MLP neurons of a small language model. Each row is named by its layer, matrix (up: input weights; down: output weights) and neuron, and shows model dimensions 384-511. Each number is 500 + 25 x the weight over its row's rms, rounded and kept within 0 to 999. Numbers have three digits each.
Before each neuron's rows, "fires before" lists the tokens most often just after its 100 highest values on Wikipedia text that the model never trained on. A number after a token or word is its count.

fires before: " by" 60, " as" 5, " in" 4, " through" 4
L12.up1899:457497511499470478507521519505534515465485427489503459505500458519483503453532534522505481510494486478473481557494517467505503510496489488508555519489490520511476469517537504539496450492555484479504479459471480525517503520487482502472508508495517477536497437467498493496514466507494487498511469459484500500479495528474503490531458567522542522481518467504498518524479506506500522494487
L12.down1899:524540512498483513515535498494479523535519506513479491483484521516427495509529525501479489516479529531497490518477512497491516492489500460469521506470500489425511458508486493476492507497484510545488511457499541485538500512492493502498517484548514454516460485516552467550529510495478496521518519468358515517498493475488543496500511472482502501523463555546529500457500536497516455460514

fires before: "," 31, " |" 17, "." 10, ":" 9, ")" 8, "–" 8
L3.up174:469479471517501484492481486500497523483466565493516501487486524529514461467504505486492473524522523489501476503470502458513498474520485499494520512509512504487541427505529520486490529525480488472458481518508450521498485485455511513504538527487486535496500488478491478502530486435539508501496515507505518480527487502515504559521499502522492467542499510516523544495481509484504525540485
L3.down174:536508456505490508486469523465475518534504501488525479469482483524489486497484499520512507532475461497449491494522485485499475501545477502474529503479498499482534471514511525532482478522449477485484486490483519478514537517503463519505490498510490516506534494545461525451527487518537499537502487511509512460483524502509491541551522500486546494496461447533523508500514518490431519528524

fires before: "==" 34, " and" 19, " of" 18, " ==" 4
L12.up509:486562507481510483504490534537531452506505526551512530514461520485519526511527504521562506524497494513466519468556522504456506468519492496522461501509481490520498425509509541449558519492468480474455483535521506486519462479527507512524505472474445470475500521479496510478472496473542495507507541570473506532489553496516476502510513508500508524485505464530495476500493472488502511538509
L12.down509:511541527429508465454533473561476487538517475541513471498495530483467513514519539525503501476489482526515470477484512478500458504494477506504552505502502496477487517497482482448489507500479480478506524502511559490476512502533519479510476514521506501491532497550503531568464539540496454494531510519503504521469477484491512523509518525525468515471502495496478534527514503522475516583532

fires before: "==" 20, " life" 17, " and" 14, " ==" 12
L12.up1146:493523535530504501490496470487482512513489513514492507492493516461512497524534508549536505466467493546510494521510506479485491516473483452489511468484501509484513501517473509492476470524505495484484486452507481510481479480506493476486459509470493513531519490531544506493528538493473506499516486498500531460508507499486455512514482512464475467482493457491508482451537465540481501527548
L12.down1146:472504537511488462498556506511521492485443541456494502450441504473500526490506482540474483539527486487508523506502505531542485507514512485487538493536496486473535539488481531485520503518509478520501533526515504486504515504510484502537494507488557492540509518473489455497503500531474482480527499499495470508475466476504511502471501541509489513477481541492490497513543512504448495527491

fires before: "," 57, " of" 14, " in" 9
L12.up1366:527520515463526505529512494478482480479484500517473498506538483486512473505493488512505499551524523549468508533475537485408465498500516498482545485496496510470511478483508511521511479522460487493484469488466456446528556510508493461513501473478467520497484467507562496490495469464515486485470498495503530493493534525474500495488543514477473507444506500515497502548440485479480421493523
L12.down1366:466518524529496505534505504472467512466496488507406568494496481473518491483521521512499499526516493529499532526503502489489537505457497486496459506523471508486510550486501493497466484507511520465495495499469523453491533471485529480460442512502444515477540519496484506491495490521496472487480516533469451493483490472510495487513527485534475531518472477480570496513512496509472473507500

fires before: "." 19, " and" 13, " mm" 9, " to" 5, " m" 4
L12.up1682:503516535483492492475402508542478477511492515516505533464516551516511522562507517513506502511475502518507535472501494516523492498545508462498548502490503442490503507486530488498540467522495475511512485472485534490487497510500520517539524510502507455544509525518525434437478477521490495507540561504520485498473531496503522531529515515523503507519512497479485485474485495512484534495475
L12.down1682:525500534512500482471458485508491480539533528526529505523516494461492490503481506488541496540487496500540493472512516537494501471543513456502533527521508506468504467501496435490498510510473479481477530528545516509519462530479501512507517476440508470515525510527508490530488512493482486488502543458512482509498520518497509494497541519481462457485542510477486449476475531493559493479492

fires before: " |" 61, ":" 15, " 🔨" 4
L12.up1324:463496527539505496527502501498502516505510452517496493486508468519461508524509538526525530479473509488463540504509484512529536513520484474517496501472510512465477484511517499536520524547454494484504495525444493515486471491509571491494486493509496480498536472509478557499504508519498493481476478533469489497516500515494443507495521473530493473498537483488529470449503461485466482496530
L12.down1324:525518516477491476531503532500502519481491476506464460509522519492505512487479498522532565496564497491482531449488525532505514531496511460500526498497498509486477458569499478500497482492463488478508462488491492488480524539531458541519496506513529492450499492469519487551505526523523507481500480506464489466511505533514484501500516525512533504519474497497475483495480519502480503464521

fires before: " the" 54, " his" 9, " them" 5
L3.up498:475531476527536494517488491453506535487496512476509536462465483479481487485495496482487483523483494533506503519486476518515503497521516520546486537446534522484510501490526512489503527513486464490480511487503516453485494546491445479490503468479548445448484483496479493487519511477515472499469485474524511494504530493500446534523485459472488473504506475501480505500504496459518466482527
L3.down498:529539507493537526525465507525505491533542509491499474523502497480495527519447475453528509494530511534516512537494499498483500539484525494469516491531472489524480535475479473492519504479473503495490542480493473462508473439513481507513503506477485479472509521476497478505430564512532490506558466472506479478476483514479475506467466473476514500503506510488511447511511519482478478494541

fires before: " of" 54, " years" 6
L12.up1029:497539511478514455501492482492500505507533498497479478527487465463461474525504506466480490452528513537475444482456505485479504498543507491531498532452499509498496512536448484512525507536507461535490502501509486492488500543511454524436475534484512504510523530508473495465468531467502463498508459502506496480487533478506526509487540450463515532495539528504501497509503462499489486529464
L12.down1029:510512525490493437468498492488477519513496485517543465502506516465509483501433525500489468506517481519491483532461474474426516503443498494510480502511524501525486501523464509481542494439485446462497499492494501485478543511511513502477488506492499498476487485531480502503538529493539495523525492467418508520457571481466572538489475505502482493481516512497529485552526505469500484528451

fires before: " in" 32, " on" 22, "." 8, " at" 5, " by" 4
L12.up1399:543523494495503526540547515479518480505526535503495548523490483448512525515452497481493519538452570491483477458503509521518483454518494481525523484528480523536471519500504491536533543518460547494524470544493516503500515533514484506491513536482442488501496495470502525505503482510473487471501504499477502474521519460513489494511469557500510488449535495469526498548500517496518518510481
L12.down1399:513496543493491525523487510498479497485525489502479518470470515515480517521530512500463511511527478461508508526469505502483501508464499492521431494467522542471475463494483537452481530544497525552502491516480501533465510492499536493458506465529531499512475521517490520476526479480515467476547509444495499499482484497451485508499473474505473502512509471488545507504469534501500480497467

fires before: " to" 82, " with" 4
L12.up916:475468474490468463521523500519516531497471503504462514543522500513549477532455514521499511525468513550493479491475483479475477546529508512505521518501533519505500502541512475495480474521511546518519476465524457541500494478513435486508484507523475494499534472488478542531471504505502497539546477508478520535483559471483490512484507506453536481493491521490521497530499498484465495500532
L12.down916:490485526485471482516510523482434468516498523509515494513508508517505449519507492454503520546491507530472489492492497467501488471491504468487482470519525514525448472492474438472555508525507485491467529491485462497494549491484540501487504504532476499509487503498462457488522491498486470509525458522447507497492501541489526502518500539516561475507482490477488494497502517457489506500538

fires before: " =" 33, ")" 10, " (" 8, " |" 8
L12.up738:503493532486534484509522476478512497525494557519481492481510496497482504542458507493505555493495427507512475523465483507459504539474526554550481503467511490500511512496500520538454444489496482515492496513489512491506474521522487508480478443534507468529530544520487529486471514526436546500521503470500485517489500527519522509505500458443529477485502496473516489494513518454483465435501
L12.down738:485505480519509507528516450474488484461489511481496499488480497527503471483471511555536509497502457505486495491497465474525539522531532517506498499471524527514512508514460501526532508471475504539425497482531478506480531475449513478500484502515504475508519529507464503509483490508547520477487508533485535528497494520512517532486506508506450490494545517495503503496503476455507535442524

fires before: "°" 24, "'," 22, "–" 20, "\n" 11, "-" 11, "'" 8
L12.up1784:515510516490495521512510484476424486516504497482515496460526489531486486491490488507515514463544504516524478508507456491497537488525458503483489525503501505478513531499502525490569510484494482506571459542545472479447504527518498521556487543494487539531533504509473490525502427495496502482493538509502468497479531500490478518538507533518523526495515467489481477514492491511499488498492
L12.down1784:526495487513500504493507485476506481461492491499503464508496467503492481500504504545546510482510538493500493512481465507493483502540500548499501488492518481504526510475527528484495495474478470515507456542516509512509487541486509518477515470482508533438487501527501567522487487499496528511487515486522560480509531463511558506467460477490509521497457520491505489460484502512534495617477

fires before: " of" 18, "," 15, " to" 12, " as" 12, " in" 11
L3.up1282:517492517498510505514522477445492478465466486524453471507511472508502480538471502528524483497498549528518511501523506495464527501475511501506507533509542474519500479462531530496519480495540555501470479511509464494495445515526478491476482511464477527463522468476516492521516497480521480454493508511540507481510501509463494499511489466505490527517491480517469525454490509518514504482487
L3.down1282:487508511520537495529499442476496524470494486433495498512516469488468534511470509518523502527497504497510527454505518493494495502501513504489533507476515484477528484467530472488476524468517554476495483479498504500539502518540484520545469512514511474515504525496519509508478466500478498509489494459495476525525532469490450488526500505486530481508498507474503519529538555507448521521481

fires before: " |" 29, " U" 9, " (" 5, ")" 5, " –" 4, " League" 4
L3.up1296:515505449496504507493537529522476447474534495476483503464499498529450497492514488491516498488489493506454491465523521530502497499537491524513527537493500535525492487526506493478535476470495532526562478538502497535525514460524507502483482497508537547502517515560500477509510476455490467469522496456513487492480528524477514470518547559490485508504485515487508538509434483476524502509524
L3.down1296:499515486497489508483486476491504487463497489508512480455514505517481496472497525554511439474494487514432512512486496507522514475551499481520512521521507513461491499528518460499482481509497519565530466560499528512477430492536534510518468503502518460483530498533515513476492535484464475521478497511437463530468449476457489482538510461514508456513448496480501541452495462483527518498507

fires before: " as" 21, " for" 14, " by" 10, " to" 8, " in" 8, " that" 6
L3.up370:476533491511477462527525464526472492543555489489529541485538525529522448490493461520551481501505523463512510497481510528519534529483481519490513513495498503524495495527497445470487491482480504527510461457468470491507523485513501507479511525481529496521469545529501506544497506490471505447523510504509519502435504507457474542523488520504477498533475478494459516459501479482484517475511
L3.down370:514504569529463465491498470507526515502553519456442516531531504485521447524515508457488487470490449491481511536501509532512507505496488525484500490495503510505490456470487517475501471513482528496499512483510457497529513460483473497464522525464513517496496487514522477491498514475448496490490548514526508538483543532503512504508466455478505465487472497489443475475520511511505467500488

fires before: "." 54
L12.up82:476509496518488498544499494467471490519538542538489519493506508531530507493492486511489535489488501457507499453473524495475509514538496501513490498537520460461485484510469521513529538504505561477495530442524473540492500535489536506521445464506530521472487502546507512486540508511528504531467497477517499454496462482476484519492476538491494488491455498564495487486502512485525512458496
L12.down82:442468476465501515506452491464565504455492468498478492488523538514483500510511493507505510475441488451467487516530477529461485514502508516490519521528524507507451507549503526494526519508552505449513473482486523480520466463509532493516498473524501469521487468466495477538512472500505484495505496446472489453495547513472522496512475484472487499491482513574456517555458483474507481464501

fires before: " |" 47, "\n" 20, " (" 5
L3.up1775:511496476482532522516502473498515488504503482450536472507492521487451509480480522533515503485541523503528460503527484533536517485546498519493475474472509502516491551530483511503484481505539510464503501484469523502462469484532463483483507485503470493481502494448504528540537471520482539516521533497510495508536517480510492486490473517475536503490458497484487485506510488482510504521524
L3.down1775:520477544506533488535491518481521486474523479524570490493471480497540519511482512487504453481507517507513526512508504534502528507487484514510525514497517498482454474500479479529506496471524502535472490510494531491467537486473508523483509505537499451495488521511532560487473526454471493524467478454492500477503466526497517483487459482509493445509463491494514450513491548484486504493538

fires before: " of" 44, " for" 8
L12.up1879:497527476462528473530477519521527488457498498491506507522481524472496508505490471505549495504550506477497471505487510513495505493539490507474530514544470517509544477498520554479491485507500493518500520489510485505478539511493533516478515482468475494479513461510479518483506497501464500509449530454518514539512513491528475542453524480526509410496513478475468513493480470481505481514523
L12.down1879:467526518499515498460494497502474523513484527467517484484506514499488518485515507546517544510437528508518482486525498511512507483471489480470501462466503495507473464505470537519520500470548461512531554545500501544489487496547461488489486474479470502470501503472514535503476487498511465493530496459468529520468523512494499509488516517489506462544491518505499511485488512508458475478509

fires before: " |" 49, "\n" 5, " " 4
L3.up348:514521524503484495485503497485522496514445477492505497491470513525512475526469517439507493518489458487490518500452525485476514439486505519497499503493512527514501498456512461508509486455520496481504488528482529496485497540476510484504471501511515473469489481482515516528506465495458521493518442455486483488518510488461516494520500518452501507440533503468491460509485492540485508481520
L3.down348:488535476519496479465506505540498480482482506490491497465511499515511498495500488479499540533502503495538522438462514507512556525485496479487453515509488496504494477504481458456483484535504445544528445512502517456513511501492522493512465513515462518518503511526505513507524497514501497476502483510439512539510542518493493547500481480495513478527481502538497499448526507556505527446486

fires before: " to" 47, " /" 9, " the" 4
L3.up1679:508507470536491496509580535529518503505518481520524472478498542481469489509513501489475478497505465500523472492488530508518504449498532483533485523529534471487468500450487518444508500531506497481547531488525493487498480505499497525536489524522536455467475447506497504494502512461507511509488487479528478506500500504479506501458502514518547526479530519510478505468496542499502510553555
L3.down1679:494460504494486491506542534493506526485518506461527524514486511480452499486507538466475473489557488523503465515494490540490480446480538488514517543541523489500488473467522501511505484540519497496520554504556536506510526500510494522521506496501533515478463494500498490497534501469533462529496494477511447517504504471546505503477509528506531523467478525481500514527522528477497482542526

fires before: "," 20, "." 18, " and" 13, " in" 6, " for" 6
L12.up1483:477519524535537494521489539480504503489478505547486458494496502483527525485491523469487515554516545483480488432512518480512498510455447498518459509512498479531495517530484530544475512555498554484486511466487459465487498504466455451498535534493477512508509502481515529507454488485522509529476519520501505495454487520544523500448487543492502486474486520536521516459480479538498452477445
L12.down1483:522513482484507480463480489501507490479503542476521472505507499508464523489522502490437497548518483497488507531525479491496479569495520558503521508516486533479504535532502513483481532554520502523524505512536518507536492492518544515467529525510489465521488499527507522467470540488519525497501505556414492510550537487478479471455503522526503480505531491466492517475504473467499492519497

fires before: " to" 37, " with" 16, " of" 6
L12.up212:480536453471474498490492536514495515498490474473480461500516478502508532495484475502518480534489518591490466501514488485510485537470489499552488548506566463482469507553545489498484458504504523496503492462479522543554505476482512507542510486484502477509465523501530461499495542532468446528491482500521469515540513507485496503473518512496506532507465549486498505513507474464496511499531
L12.down212:501510464448497503507479499513518499506487453489513520459492476486518458477492484448514482502462492510472471485519533513534504475490513465538490520456490540456498434477530508518506488512481504505517468509507470457504509482467489492499519512504516475518491513533509448508488469538524493497529483518467484487522514521502475442500524497464448514490476511503501488482486511476498440470531

fires before: " m" 30, " |" 14, " Silver" 10, "°" 5, " metres" 4, " feet" 4
L12.up180:522514514517507428533485477530552488504514469492512517462483511534500483530510490481526530501493481476477519539525449469540433513476488522470506525491516511459486538486486504457497462522517491517582509493550472503513496499535473497539465506452501515488502541478508515508478512550498545490538499470522469485510523531495480521525497537529507544554535472498484486484535528497546508496457
L12.down180:482491442526508502499479499503513495488534474517495491492503482496514485499466453489524523484523531531504545502471478523483459508514499593495502484478496448501533509460535524534546532514486477507510557520481498473525525522491498504494478503519567539508496517475502482444512475486479504527469486459426511512514499523517537504487511482482526477497496514483464504497486485518497484523469

fires before: " ==" 49, " ===" 33
L12.up1814:497526508474481472533497499511486518461465505495491506491498446469464503465517544526531525446472549519484504486556484479460504500505471534484507520479521528491507496479516513465496509466484528509471482523489523464465515476523521496509521465482569521470482507482497525536508498479521498533462515528495472472578477503527503475477467506482520521503511485478501487491564534503489474512512
L12.down1814:518520517494507517534521465502480503490495496499485472489507480493508463529490525537467483467525493469577561501466506495523509500468507498507498493512516509486533525470479497553446467481515511529464522502518499467455520507458526506493503484534508475472481496506470488488542521517536506476510491530344538538506490483478497521468500524488509518514485489545501519473504474533524508533509

fires before: "," 97
L12.up1402:554515481501494503499512533459461526487461460503484512484570484519477464532495542545498509471474497477436535506488491537508498518492485463518522526485461463479521470530485535488501475505510520424470503496521481519485470469520529489485501477505466530516475514503481490449521465512507493486470537494491502557485528502538504513503509472553493554478501462448529522510474480511523502456487
L12.down1402:520472501511496510547519505526469508495516498497396515460452477495518495487472517510503481508513467483517524518497482505508478507502486491466500488511503525487451474442440487493493494515477529471443475484511496488474496479501486489476472510514492509504513523474498469504534552500457498516524489561408494512486491490503500499531482488510511542489500480477519520460527501535515483497503

fires before: " and" 40, "," 21
L12.up1331:487500526497523503502496462470482493538540546535486495512484485457499505509514532492469500477492471487537486475503479527503477591474536506454447493511524490532487452484479525507489505503506533491504536476515495518522533510487480491487469522500499507505500470437472518502552476484541486484479532541510494491439487471488536496526535511479447495535516531480532530486476476503481529490431
L12.down1331:516511509475480473524492489540452504472478482438512499478522466522513481498438490527539491537535547506494514520507506468488502476502534446540535491497462519497507519488507467503490470510486533510484496560503477507512527513509505498522534503495538516495513516515498483493485537529500507486529531527561518471493481526455447511509477487513532522523492476534465496506536530498545487446588

fires before: "," 55, " and" 14, " |" 6, "\n" 5
L12.up2012:520509499565528483461513516471483532540527533493497469536482501497481531492502496517472558489555518487470473477484512508498483531482501523483451518499514502546504495514521543507450487495485534466492515479468532524518487496511511496476505478520478523479473529498485479543449509488490536470503527468502510482519524509544475508456501491458472524497514500510548494524496515461526470471469
L12.down2012:501498459449528518534494488433486517496497477520463457520479509565464449504511519503525488526587514520495486482426499496501502523475538499453496462508472480526503469472539510505498507501484517532461488495512532530496548492490488505483511490475502501451489519485513511519521502504469507513484496515474513503502527476533545534497526485508496503498497476541499460512494506512514520552489

fires before: " in" 42, " on" 9
L12.up1385:521492523489493439521519489509511537479530475478515524528531501455534510556481477449472466547485519500498443521542494493539467508523487496442512475516485534462523534531526537507481536528455531472521538482488517496518491493485463492450497496500406486482510496446501485495485464507510476468486480488490515498473540509500476501500510506518507519524499456504528494463504513468530509486538
L12.down1385:490518538525497559478530507489445478535461477481501457458469492491500496498507538487515533479494506498543517522498481494529503469484530551518483453483499487486515525502499473478500492516517517508507501481536497503488441508506494511486517494506520519514497508518485488505465475494512529508473488498468532503471460523496547507474523484491518505486476540478475505507480435502480462478460

fires before: " |" 52, " v" 6, "\n" 6, "," 5, ":" 4
L12.up993:506494478451493508511517520502509520456537519533493495501484493521504441484532509484556469505515445503454485463508523493518521492501504515478497497482462487491482509527485529465542467466478461483495486496531475500480520483507465487559444510517429493509515493500528493496513458524474496509507486511462467499507453462514524524480488514468462510447479482487480517520464485531523488527514
L12.down993:486534497466462534488489499490477457500501503482465454461496489513512476479478569485549503517508502441505491501485481506481497493512463480511524551500493534488493454498520508460542510488526467539534498462485494484519500493493516424496510528489484507441536506485499485454515539509483502470475545543433507487471506457468448528462519526512478489487472483456557483512492494489521510548513

fires before: "\"" 44, "\"," 13, "\"." 8, "\")" 7, ".\"" 4
L12.up1125:516503493519507480539520479516508528482515515521528527519513500493524492504495505505498469527452501478468539483534496511497465464475482511494487524527479511519511515495506522537545532487473479478452458491531535475475514462527487456492523463484557483471479515534509501504555486479474511515498529512477520494489519513460494494474494533563544479545505460518523520516511536524514487505488
L12.down1125:483480547448490496490438489493505487461536540455444494476480523483534474506466508458466481452493487487513501492530498486491502469467493494452489486519484547525432488480526523487486497535501506557509509495512485488544485518505492469526526492500491482476511487483500470500535541510556465459495492526398495546486531490443514519472504536481482513510475515500482499482473528456500489530511

fires before: " in" 29, " to" 8, " on" 6, " ==" 6, " as" 5
L3.up1672:511473517504478435511495506449498480535491477453533496517517489476507490514495552515494472516490557496522489494499478486527463491529514536531511441525514522489483525515500488506441488436495515509518498506470482508489467539534537488536477476500475531493502505467568501517531509543484456475506493530509484486477472545508512479523470447441503472518505484476466487493498496543513506466521
L3.down1672:515477479535527543518523545501476520497509495446513480520516515476517486554527492508509490517500483503531523525502505450522511514497531499540497480487466512507500539503477450530462530513486503488538507514468461529525467451518469489500489463485497526529473532482520507516505508531521469537502519527533477516475519521450498497435542498473501523496511500510472514441506524536522537472445

fires before: "==" 30, "===" 17, "\"" 16, " and" 5, " ===" 5, "====" 4
L12.up497:506490521505473505525504506477494554477514505513547501506509473491509493482504458521539517514430498489474508471497491520489485506489455511451493493499546532484512445518540529496542538495483506467494469494461527500507514496531478449502519482488522505509547493507553531517513492472452481494482534502500503414552516562491470470507476489532499508513509490447489506550537541485508488452479
L12.down497:528488501488435510489462527500501481475498499518447502537552506500506506510528497487473479474498519506498540489497481506481498489480514504483481494507441481532507507486491530467464511478494501492507511468504527486520532517560472503520473505496469486477485561520495490511521505493514471475499523508392506492471479543471509471517520505482467521485517544478513481533500523481475505537528

fires before: " |" 50, ":" 7, ";" 5, " date" 4
L12.up694:498479522490476487490508541490476490532467450483505503499497503470479478478474486489549498501538510447500480494534493473491509521494486522537472460519526478534481509483493513514541486471505529463481497474508481482417489514538506494503513485519470530486473456493441483510508495511504509458513510507517496538487517491532488505491548496472505523461467456520522487496513498517470502494503
L12.down694:494466493493454497475520530488478518498478522487506513497484504487513489479484505524502520502512483520523507489477498454482535485488471502528490523497573493526474507483509520539491451495485475486506453506522532479493496516472491493507521508492495476456464459524484487500551512493502509498458494467491468495507492490533511459499507504503521519469500501487510500541518526512529491516544

fires before: " |" 31, " a" 26, " place" 11, " 1" 4, " 0" 4
L12.up1886:507472491466498497497504467493505509511499487497494462500482508497511472496460491490499515469496439474473515478437496433486486509475451523539498503543466527486519463505505484487526455485491505503550471471500524474483518460482502466526477446500496500533513533535499522472504457467480478504478511526557506521564472462527478490519490536510509489534520528509540509526469518488503528514503
L12.down1886:511502507506518487475469522532499542510514533566463528484483510459506491521464512525504502479521515519499487507487516497500518530491495507505506488525497503506518530515471479534502484526489515478473473479503495483463469490500477497486492495503556495516530484502500470488570494489475475557504502499536510476518480511503490478490491525491548459528515572502533487507500501532493504531505

fires before: "." 34, " mm" 9, " for" 5, " m" 4
L12.up1204:532510476515491467482496442513506506496495498545467491463479531522486538553489517528523475512451478514477477513477453519536494447521517493540531518474464483530514462477489461454522487510488529497451544523488501480475548485487454468553503495483462497465499480522503511509494527526469502469515479500520512513519512527518482517509486486493504495518486503527496500448458492490494481503463
L12.down1204:485489522509515511523492461484502466517514521490458470515461514506526530528500502514550487471460479488492486501550441514485526479439520535462474526453524493473471507512500509506476497504501512550481501556496518520519522465453478522495475514521514478490508521489487502495494533510495466490522545477455489503436508495572504545474485523502522514483496466511507519498512557484509524506512

fires before: "," 38, "." 12, " |" 8, " to" 6, "s" 5, "–" 5
L3.up865:524530470463514489501501484492506497481497489527515487503494489529510458509515443492518466480476494507513487512475495485515483456489482501482519533519507503499467510497517490490531487501488477517521477534487491500493512538486465494491542500445524512514501492485474504517522518510457537508475504502536488502488538491500504492536457522547486499520471501538514514471514504512514476463493
L3.down865:431428495509508476496473455493470481447542462444501477508498474458485502473540516522476532489509521516492510499530519490499522497486459488478491511482486539511514513512483510491512490472540498523492501535493523481482503532528484502509503506539509495529543464512538479494488502474463483512473521474528485496490510488510533448527531486512498520483499535459546514465506487482518511571523

fires before: "." 69, " |" 4
L12.up1294:479495542480512476515470478516516518436466530550469507477515506493511495524478507490523535478525480488494499477521480482520537515476495485430479495503517534484528504448536492483536455494535510453506497525512456487515498513471465491463486549474526534467506484521511484536498494500493501512471520470549544497470472505530484508505525509497524500506477500495467474481497518505477547538425
L12.down1294:510553485493490469465473485541541475466504553442466488519544497487530494508512480521490466524443527428485494507480481515491515540488516518460505490506499539474490511472513482487507502496519529531463486514494525467483475525449467506473484455494498474545502492494517468499512527515507538493537508523450505565526527495448549477523451465515485466525516450527525552458496498515486485519529

fires before: " |" 98
L12.up1556:483520517500558520533511507491494563529524514533501529498483529479498520471484517506543487528521536484508504472488536514528508448493502556476491482516540504506496470503498501480553490526473476526485455504488525505509539469520507498518487494500526467492540459501479486498529500511497510499512531513520508438520532498534523496479473497524513513498516496522506564520535516527524477476495
L12.down1556:517509455469506485462472505546523473490505498483474565493524517495537466512521502507457526517476473497553508501494515474484495490459492467470503483515469487513516491498498498473458496437537487468497524481496484463512494512503485499501510490536488529486469522549539475463502506537507451496513502500453510489446517522473505489462549506479498488503491514495482437483485524509538487523508

fires before: "." 42, " million" 10, "," 4
L12.up222:473489555491502493499517497511492507500479502490490556519481438458525458511494495496489554481487477495502475515477494523535481517461536517496471521521529518468516484494539495489453461491494561521486450487513497487550461519464538490479480483493503521482499498496522481520513527484493540524516507465528528523495437484483532501500532463486513497489494469491514503458534494509485481497518
L12.down222:509505509516515478512501499478498587536482486497544483497436498471513462477473491511482514505495485528512520475501493518503492500495502511510533489540516543497524507493477464513477518502505497527518492492463493489514514516512468510465509507526513506477455510528477518443495508493514475556502530536520476498495481485534537507512481515476530541525546516516521525520498513504489503537504

fires before: "-" 43, " -" 5, "up" 4, "R" 4
L12.up691:438484484529456509505485517533506509528514456471454503488516458485456528488483511510507485460510525448512501542500493512497510485537518488450563472497525513530491502512460493478511494521469525527510494509530519512513448504513527548524488466495476489493542501495459471446514510486475500521480490464498522547461465471509504494537452530481504529505503479507506526504467498491520487465472
L12.down691:492507502521476505447488473508485510490548546478512490443533505536490492504534520499519508506526512489533506485484461511531534522480508458494481451492516526506504526488481487520450511497475476479490527520521482506505521460499511500499488511532513453485485502502464510514539526497540507514439532435539525534529501478507502469476526496470504514511504516483492480462480500507504517523503

fires before: "," 26, " million" 18, "%" 7, "." 7, " billion" 5
L12.up1348:469538498482544468470507477466532459472509505441563506550520475504512529495475524482524511496516519521495493467513491524540463490495461480499480489502512491516493537548517521489521487499473483503489493485496497496498452504482486530498459493491509487514502469480481500543532544511521487492467490514475496529515537524501487430462508443451519509531523519586445526458514574490524493496521
L12.down1348:510536460536487519444463554451464540499501484480492428523528509490506501492504495550522515474548520514488474469502524520508497530477502490468553494523555503513515534538517511483501470525518510507527494522522471490498471516547486513485522487496468544495507509519494488429517542515505480526501547486505479447515489511494477486516517470473482528511524502477480487505491497470473485574519

fires before: " =" 47, " (" 26
L12.up308:543506516476504464494479516481470524532526475456488505497481472480464469509496522496506485495525498531509515490495509540528495536508506463556473521490470522536504509492528502511577500486521537530471450511476521476482521473512508497517438503527475526472493489490490550476483498525412521468497506511518529512531518531512501486509482496442511520534485504526485532494494523455530513495510
L12.down308:531507515434494514514497479495488460453482468463467491542495509472514481506496487509465450520500499519492442477521484499483516527478517469533485475497471503498499502507488541519471505453522480532514510520515502465508495518494457485497529474544511473459534502527507483453498499512552488478513504547405485500444473480480498532531453487469486487508507553532475478474512519460554522502513